Part of a small language model's weights: 43.4M parameters.
MLP neurons of a small language model. Each row is named by its layer, matrix (up: input weights) and neuron, and shows model dimensions 288-415. Each number is 500 + 25 x the weight over its row's rms, rounded and kept within 0 to 999. Numbers have three digits each.
After each neuron's rows, "fires on" lists the tokens most often at its 100 highest values on Wikipedia text that the model never trained on.

L6.up327:511465507483482465519487505492488505483521510476486512494461537541487543451491474455512477493528532488486518500489471495470492483506503504475500463461482473504467505493514542508496581509491571490524497450494496481474497587471497502509494511463496504489489484492505505511506488455489527522472545474480516483491472504512497454499476471507541455520439512482538525504467549521510511500482
fires on: "6", "5", "3", "7", "9", "1"

L5.up433:503495517457484495541516492505491533494504471506496489534508470470472489533477486477495488537492506514514513513483500484435506486509511494470456506489445471506450531475479531514495529457487519472520499448517482482483488482528460502513471516515468505466508486523482497470486497473535495455534479519492452501469540487532484528551426521470529481495502482511499478503444496510480505493484
fires on: "-", " up", " have", " in", "'"

L2.up505:495506536532468520527508512510528514498513509471451493478515471496565488500495516517471495502461470503498485478535508534482455512478496478546488482502464496432497499533451511510472492536488485488517522491511493497503537464521488539500542488495515479478516518508505516481511507523471518488527511510506501488485447521499496468524482517514464469495550534427498500485494523495495497428501
fires on: " (", "("

L6.up336:528451493489502486566500511487507512541491479513471484511538464480504494498520534466527517537448517508488501496504525470470510536506464469498516500444465473441505487500481524475486506482515473505507514535515533488546485463532478496495504486537513494511477475499487498482511521482541510453510502521461502505494466492527540549517498494471462500490514525492557502495481498502490543463458
fires on: "-", "2", " in", " up", ".", "N"

L5.up831:555457443505503520483489492494525477460513493495471510470462519455490517474424545488486514475494519502452544532517471479474526508508510473496460499481475481498483489524499546479493545513464573525488506493492536523484498489457507507485498490475455487501486520460484478501497490462492500517501527493519547502480532522514479500483501486468539521496473498519474521525496518501494466466470
fires on: "6", "7", "8"

L6.up1390:509448475502548510493470507484515498474512513489475500475486546432484540433479535507520486513514506527512509495483549535475499534472511519506504475477442536506473496500479485518511504459500506480526481504478487485502519503451519484498480496504497546502489471489504478526516491456508478514512539475481490502460479498548528515464508492546550457520461532475449512463545481537511484468503
fires on: "9", "7", "6", "5", "8"

L6.up1523:507478503513491484465515419508452493512523516491482494517453535522480531500503526481508500516529503517516491557476456495494548504523520510495513457505482464531527516527487447498524502461488484521473467515474468508515504524473463489491487577534498457502505526528498494473498523507490460480478476499531529507491477504484554472489533498526507497486478524503495466540512527489511514502459
fires on: " |", " +", "8", "5"

L6.up1522:475513498516489523564462514530520507511449491530474455501524477482524533490474515478502475542499543472513548529493521471470501493513506496494515485454514488503524468521527457480495528482510512564470475535513527504538480456513515511469494471485477524490527449505547567520485478522493518520474512522501523458503482520508531501494505514471485495502500473529509486525506457476514509471544
fires on: ".", "-", ";"

L6.up678:487478457557480495473495523503520552558518483488480480483492558478504495489530457489493501501495502476522469517474487484494481474463527510521464526494526524445463515514488519515478495515493488504548500459495504523468513507541455476516476483529482441518533490505505536528524493527492495456535473525469465531468479534495499516476467448477505488461477501504504510530500492522506532508512
fires on: " \"", ":", " |", "\"", "|"

L6.up1498:488470491527530458510536496460489503489516507513484520520519502441492540514503493525522453490511518484546512492482503514493510501472539557501505486549465537547463491492522492496494505494521482493501552515438512506487497496503503510498519463457495466422506501473517500544491518518547507536495510469514522519532483481484469488483488529482517549477526521484507498510465472468495509467511
fires on: " ", "s", " season", " |"

L6.up362:502475498496424543520508520471510533478487534531467514475465498508497525504508505460532527459501515508500483498501465563471489497499527520506503486543453501518511522470508499472493523490506494471480515517510524548488496509547496479473492487497497439496515503518506514488461511535518455504506475512483538504537485530520524514532502543532514467429472498462522495513489516487514512462494
fires on: ",", "9", "6", "4", "3", "8"

L5.up1623:488502512506499496496481456538522508496526440501488472501486530479527534519457500507478499512540520520480492518477535540494492501507469504478512508483454534435471494480507497520514499485542507540491516495513491472488503501466481477476452484521536509490491510495473501516503466512529495491539536500514525500472455519538528497539492537479508460523530477485458538497485474460476501487477
fires on: "6", "0", "4", "5", "2"

L5.up718:510500490522479505478484525505478527529498468481504468514497534506504536535507495450514453493521506505508459470482462521516533460526554484531518497554480526524494483518499482518482492496508470514510493496481519499490484522517505501490490490484498466467538537523549501502482473518501507475512457522543544513517522481449514471527483505477510527488454502489481487554495468478545525498494
fires on: ",", " |", "E"

L6.up15:476490514500503462492523511512523529508494504456520499534492495511503513526507484512526507489498445471538502487506520512484491531525523518495491506531483486519518440496452496494485506511469491493537509512519456517480545539539453457532458497483495496494555526494552493521458506473511479502485459506470494517522506488527489452513511511506475495467448498502523465500496494486545478479531
fires on: ",", " of"

L5.up1149:480441519506499545526482504485508537487502502526456463468464483458537504474515514507547522494501488512490518474493504526518471531504487532510524499495451524519462449529509473481507447485560515555529457535491510493492535512529539517507516547496509537495509500501488506523500488499487506483514459515490523472488548485451503494520474486499528484486496509473516478492489512511503501544548
fires on: " on", " rel", "0", "5", "'", " enc"

L5.up141:523487490515477506502504516511478516529506437489511552468542495452492531475517506488534516499509512500526483492445506521537500483491463452492505542549491506510523525467472510510548517463491519555503499475535499494492515519463469510507486484507540523522572471528486461491523461436463471477508538442463488515512483509534531519477484497506497467505507483498495500450524478480498507506488
fires on: "8", "9", "I", "1", "0", "6"

L2.up636:466525526538498473516498478490520530511504513519498461520521534522491481459492500536486525501481472478535491521487481500513469508483530548509479522488445505481509482543518500528510528494476447548493502496507525497490552467547483521511496486505483492510462471487495515460486484588492474510517472549483470512520458488496499506520460480507500515472513470432468463493449531442515500449474
fires on: "/", " (", "(", " air"